Weights of a small transformer language model: a variant of Muon for these matrices, 359M tokens.
MLP neurons of a small language model. Each row is named by its layer, matrix (gate and up: input weights; down: output weights) and neuron, and shows model dimensions 0-159. Each number is 128 + 24 x the weight over its row's rms, rounded and kept within 0 to 255. Numbers have three digits each. A neuron's up and down rows have the sign that makes its largest values positive.
After each neuron's rows, "fires before" lists the tokens most often just after its 100 highest values on Wikipedia text that the model never trained on. A number after a token or word is its count.

L2.gate102:113192102129152131146132096131161112107080102117111107145111139169143118107110118148101112154111158137128123139100109118136142166089123139167128110158111127166141117087113130090127118117128109189117149150141125099130181165163117122089174128125152146106106105078123116118122170145149166088147143170116124105179125127128120133082111129156147136117141074120118125136136098155145121126138115116120111119168080112137139085156180149096147138125105119117145115122149127097111093142092142
L2.up102:128141127136116114085130108122162102113141142104134135165127134136145144142167116130175104144126106139116143098084078141135144140146142124116081137141129103105130148146139129120155127123099156105164146142138129123120130140142139118132091137106122164150125180090109101104089169120124148189090112082112195081107076135100127122146161122131134151139158149124142143133141121167101072100101125104107141175164108105162138090093133124083112133087118152114151131144141128097138099118156156
L2.down102:155173151124156122113121110158111098114075101151128136137117117136129140132111125133109132162148145138126130142151100160152110157110098163162126092172110159186156124120144142106076140158104127147111113130145110090096163112114124156127174124128123146107104087102154120138136184147111138128143118179126092153134118097134151100063143113169131183126117106129141119117110114105144108146133138055127127130175093135115121096129156153137111150155114071128124108131119112131139112146094127
fires before: "-" 44, "am" 10, "3" 9, "4" 6, "0" 5, "2" 4

L10.gate144:136114111143133105158076104098139129127139145146157105107156140153117079115108124087172147072165134111123124097096107109154143092152117125149129134122106138144136160093151117104102149133133133136148135087111152151075120142143118082139089179115131138109154118159166104104182166109142147135145146101167106138149122128149136110139104183132131142116108116096095132110111141147137074107129128125167107137157109142128111126106122165140139093103145134127161093196096108109118156130111130
L10.up144:109130131151161126116109126153102137108104099140129197136129081083053128120131096121159085135157115135113112161130139110124144112123139109117109126186104148164162124082145143126098151109114120147141162154163103107141136140121157131132123120139140101113130121095135119161141126166144133122132104091126146147143113092130083148150141112093125115155104167115099141159167110080099173123169162111131113111096120117144127120110185153133132147160085146118121102093119126100162143158125156
L10.down144:155137125114121117098151126163145153142134140122071109114091094100105144082154095130143106153141119130123136117138128138152137135101092124129130118110126142168129153138164134172120145158112141115120149099116144111130106128125165163130089118109119115085105132102157120147106161115128126106096119145098184105157140133086121111093189155133144123187153061137128164113105070119106150108143173153150120173140088122132141108158120161137097115168120136131115171143102130121121143156101111
fires before: "2" 15, "1" 11, "ary" 8, "ite" 7, "4" 7, "3" 6

L3.gate272:127135132135158172145154115155123133185103121164145110118144106116147136114113120141150133114137128134111075125122142124078128081053138112114080116163168129094123120128062144121116180127134104105087116141147115113158109149134105134131133134167144152122150118126155127101117090120096133147150177140147109179132144127143159106096167115107117149103125165117112139114088125150155141129104115136108117124127144132112145125163113178158154114147151103153126100110143180096151108106081120
L3.up272:154129081114118142117112168136133102137088139124125120100164139121131167164115145139133197108110134107111126137086136118110107097134185149160109142103114108149116105150187066120154143152126141133198118129161158146176113143147121110127141134090130109116124137116133138141152126115090155098138125102164073120121107129128175094172144154108130106151080120100098090140123138108117135124128120115115115142150138100149123104130177097119085145113135179115136142139113153123108119151126143
L3.down272:145113133123151159133117145164116143154126118105116148118158141136094163162086094103132131126147130137107076133119152129080128132087160137090099129127184161093128112165107099102153175147154102102110139115179134147178142169109105119128122067137116143115103139107156112143125116127105110123132140119125112170122120097153130097115122092105118125136071140126119085127148154120109107133101126136129132160099164086142154134146167174108106131165142153089139140154144183137125116129121093
fires before: " " 47, "u" 39

L10.gate369:122159116074127151092154118145105074113127138118141137122124106115127151085164097107082147130132150141125108086146118113124171120160109138115157112147177158116151153110119115115168136127109164092161198140124101107111130129174106120133145080125166131154150100118151116147174113120137096104090165139179088130129143159151142134108094116125118154123154120129092120108083156116129109146147175121122108158124137155155114127107099122116130148173130106107118119175160120127118114114146116
L10.up369:131175101139114149155094108109151159154134134117160147107114138133120160096114075119141113081166146065116128094169093066118129128126115120150167125136085147117073137170110099135109123131132139113163125121144137097144087140123134156115160114147139212100151146136109131169145156107142138113133140102170136097107113110141121089126141105117144125096115170131164120116120150104126107119174109158142119135089130111145093123129136173126154121102130145122131126134122143128170138165120135
L10.down369:091114127136133147046117171116134141088120153120124100123135125129129126129168129109111151154170094164136115164124177124122132130099147125115144109142136116137112123133144131134130097108164123123129150137096117106102113141087122094142133183141118115121102104136100149178147111180132086107086093156112123182134146091097182165124091134113137158144100105155122133109131124135137075084107134155146134118121135139119139119112105156178149151132107098167175140117162110108118136155146123
fires before: "an" 15, "p" 12, "et" 8, "as" 7, "ers" 5, "m" 4

L2.gate213:165126125085103111122128140119140184113131147104156122117071131156092117129132150094117103131095101143108118120117119119105150142103171088132098168133118103122161113122185134135101100120149139105130120114165138108129102129123128160173101116100088167172113109080155128164111161121137147125120149131134137132131186104115129127104101156162092179142136140142104099100137099106104129142118144107129105158143136157088139150129078141135148096094167140126149179138141148153166108147126111
L2.up213:128131095112125173115111146133157173154118150088124085122080143126140131149103098122111121118137156128127082092161136127144087131153074142154094144114118120129128108107129135120100155103163135168148126115114124094192154148142122139140098161175109104154124103097138163133144137100152104094172120093106100142110130084122062142134156114104143106134121098151116145144124149110088134122142152138132083095121160090151109113145152158114165110150121123089177122103127109131133145126116128
L2.down213:123121096096140169097136163147141199067144131126132116133107147135124134164140137125135117144187116119129123128117130142145147145110114101169103141118109105115136131077136137131099111105149119144121163096096090079172150111134120143124103094135113121176112133122145132175137156118159161102135126100111139163098195083153099149131113128120081089123127102150129085111123129113101127152160127100123098122124117141143143105140113144094124132165122142089182157111175121121133137152115133
fires before: "v" 16, "c" 14, "m" 12, "p" 6, "l" 5

L2.gate115:130152084121139080077129068133149160179165114125151151108118125146153108109136127121150127131154166104157133149125127136087123095113124131109122125105116097123129171131131063112130116160143141100149120089116126150114110139149125089090090107180134146131110148139164152180130145102134163128131123107137130077143153108080180110152124140132172151061115138122098132122110128106121140145117114132150166164130149134128139091119146136157104151114107144129134124169141176112144136107146133
L2.up115:126149108105138148135123092124165152111081109107130172103088146094117110088109135104114110125134138106105117158135105170164105165146143111129151132132088141119122142112115112133133127174132117127112123099133146140108174121147179094132110121115118145157095088117143110149132186157143134098124085132148129155131156134165138119136102126136107160117105097130104099108161084073141134111169121119118137127148180193137133105104122154125156106109148141092145185122135132074128112165119138
L2.down115:139132121123135174106124181112124088137124122132127110159091118163119171123155121142136139106138101162113117131136112133159131155142163103158101114094132126122143148145172155172096105129134122158084115154114106109137119114088116142165164093119093135129118118153109085096102130139116102123188118138130121110131128072147091118113130109184081144182144118129115181131116149103116125124128147144088097090117163153181124140118105134107140114165158100114110171123094141119129127129166129
fires before: "ic" 21, "port" 15, "p" 9, "ical" 7, "r" 4

L2.gate179:092140150116173174166161128112117120157130128140127171086129103097115126141108156145092121120107090147137138155128168111137101124076120132141094101167152123125101160097096125113148127119127111134137137145117128082075114126102121124128163102112136112156108144110126150143112150101104149095098140112114119135140134143138140126162134069133132111129186126137098082102108166077076145089110154146157135123128153138190120106111171130130116163109133103132172102101137127161137146154129112
L2.up179:106120133155154115137162176122141140136144118149105117147153097121128107117115163142124140145148162123101172133122162155118128143139117131190127185139114140143101151116133151129145111115107122104105150128144089128137154089171157132115142107152084119098102133158127098149103116113116105069164075110130133128099113165114180132104134133156109142156135135127125088183100155105147171146088103138134095135138116118126097131084159138112125109123120104135109120128094113114053093090132106
L2.down179:100188098117122100130117087087178131154130103147157148154116175129121110142146081107153084106111131144135122125129116077112131117107123141084118117170104111136088149141076113146136118092157098118137116120143119154129129131126130155120158128132145114163142155118146143069146092149153167166113098142166141135081175106142128118168107123137142120119126155106149150158145172134086128122112142145107146135144125132170143115118132091151104137066104154155126115160129107108136090124129144
fires before: " " 32, " M" 6, "uc" 6, " D" 4, " B" 4

L7.gate138:159104110134123147150101134139135125125116116116147169094100118137171150133112117097125088143129098160097161091121138157129111120136095134125135169134105145132117160097170169128108150127114117131137123122147111114154096137124096121130140135154139101149123110087151113090131130123135121162132111147068123135160138195088155092152119130089145163100103126128152161089164141095162112115150130146088093094140115130123091144151162171087157164129111101102124192161128149134130105101134158
L7.up138:149114143147171122103129118150127109153117140088141159149085124110142120126187119100147160102131140159172108155123109116101160138134161104137121115171101090120149140113110104112171115142156113128140156071101104150160164108109105135142140117122107083160131138134131135104105137109153094132162180146118157061132127075169123101192125104129140162093126133124142134143105150130145097141132119106132109115109185141146097148122166152149137093126098108119134139116127108161105120120129100
L7.down138:134131158138151105124102142118130127150104118091147144157095130141097168146119132124157174139095089151126139121117125109137198137149145145104115153109093141141097172111121091154160121161127097103133136104139130135140116124105120107146107072149111119134117119126131165093124110122134130112135122156132155136162128131168123094143114134108063137097073138175124154110120116095097108127155108144134072145118146174123111169125165167123142156075138127083117146131140132072123135109171127
fires before: "port" 21, "p" 14, "ib" 11, "er" 6, "il" 5

L4.gate88:078151135081066113100110138160105149118165116141159148141129107110112141126105074125156149128119123156121159148155141134133160117129133152131090139165183082128113146148104096125120128088090074107138134153131147143110101102104115145106127108119156084100129105145140103168142074154158136100114155102104095124107156145084110115140142136169152139129146165122157155123132118122123146139134177108117122111091115107120074142077126127132127153098119155126156133148145154154125129103116138
L4.up88:139113142143151091139117119132143133157146110134140142132171150144111097111136141146157141155079085147136125119106145109131139101187134136104115180165115165173090136107101133153129103121155145108132140152152150125081076119118107119145112147100147154094117105173140124125157140130098137135106079146150119083167067144107148127102103128134137090116122160124147180113140090136086137121166152152139106128169108142146103111082136136114143074123153131119118089112158141121123121140129094
L4.down88:076138131136116083102126151189104096095133112164116118168080137106115163149087096145167152140131106157122128105145111144150133131110154146136071159149157108101161168155103126156127120164098135136120124158143104144126161096115118136114118116093139119135110139137127112157159129149126137137140124057103138137089153162100106117133137150112131162083113125126154142115149138136140154119144134106138157102131172136147108137112140108118131084124121116159184105090111122136123151143057113
fires before: "il" 17, "es" 10, "m" 8, "um" 6, "al" 6, "a" 5

L8.gate386:160159151125120121105096144154131153122103141131136122107140154150099158140103138147160126111130146138099079105156100128106145142146119119103097120104113100142170124109077123147099152128126128145127138110153119095091156086130134103096141146139135106102148119100118119179140166146130094133155186117142124144098137099140187123155115112126128130098111111088068133128141161091117131180145106109160155159136181101134099145121111081126194133116120080146140107149145133132114100143153119
L8.up386:111147138082144142148095138106136120180108110141098119135144160120148133144106123138126140152135127155140127104124107152094122123120068161103116124168144117152137098127107135129146163147108107088062105158137182091159180118171083101130188129148141118127124129114163094133147126142115133068124123129166124152114138094140141195161126159110119115134092158157089127149143149127132109130143109138116123164104112113145116118163156136079117129126133122114121113156137131119103114128091081
L8.down386:152130107114153194093087106133136155149102109139120113130126148134112165141140114126152204129133139135167080126133122138112127146077122103108108119106104120120121108154103103119122148136097108134122114128159108103149180184133127117133126105105108156122086129116096135134124120130109132103115157134174123124123118118136137165133171156094115112133120118108146136156098120141109205182116119127157154104133129115115130133171089153098119121124163106087157143130157190120129091129092109
fires before: " " 83

L12.gate323:150134115144176101106147141119105169145150143118097133105130137103085167120094132144104173107184170119106111080155133113100128142136135136133107104080176121151142110124110149148146106136129140172142161106119158104077161118132092139138130123116103132160106101142103105158154116125136122107143137137132118090120122156141084109177101114163128141147128133123143173100123136109136113155116114122133115096133141097109092099135174137099131102166099136163125123199126109166140155145147093
L12.up323:076134144136139122121114131147151176149139149128139139132133165133112174154111171159080119128150134130080113100105110103116101073149127108081104072114150098155110136144105144136122084158085110151133135099140160083096098152117136086146139135119115157088147112118129119165148149114145130137109162124146121109163120159150153143169129164078129145150095120126090153168113139116139088155105099123134107175119139111139177114104131148138122162124147129125126133114148136145162106103150126
L12.down323:107145130135149120119139123128155136119124105125148127144112136101188102115127140145125105102131141123132164163135114132115083166136138144141173126162117156106135097112131132124113141127109130148124118171125132132093123128126141114127130145126102184162136143107105176104142155166114140149139162127111160109164095093120126150115084099114111088115147130136170151133119116081132084137124142159110144107134118117150113115127114078136127152154136107163168149165084099073127095150058046
fires before: " " 28, "." 18, " the" 5, " f" 4

L8.gate443:139120167130130169076114147090107164140059112135149080128132150156099123112105151096158158112150136114108142155139106145147132134150132178146135096087103103152127122128165117112131118095140131122091127116102171099145152149091112119141128154114173147115144124144115122164148131136131096106159148102164117091127101096133132156129104126091155148074114151121080167128094150156162121136143142120114130132132189137138113133123121149062114113109159136091160110108107115138147133112138116
L8.up443:073166145121110124124128119107123129132136144085113185138097139128114129124129102136119172133102128134173108147099136154121105153095164140105159142172119129138098159157152162120143101126126095120130132110176122134095097121128119099145147141182131138111160095114118135085132141167097086155156130093151097132131140118076160107146098129151136104113095136137156117120137130164080115122129123116108100103123173097139104151180117100131164116135135166096138165142131107156156136103109074
L8.down443:137117129140098143113172184102101132106133117100107100087112136129150109137140185123140167173141129183135156088154115124168135154118174114117109072128099149133145157119130134123103122142113121137101091165133136109112113130050121120180107123114116139140098135137095120131165124119147107122136126141097107080167100076126126135142130136110125109121119165076098163118156138107140096150143124121134104145131146185134161123128142153121148166132146122146146122124114156095105150090127117
fires before: "p" 27, "ing" 14, "port" 11, "m" 10, "ag" 6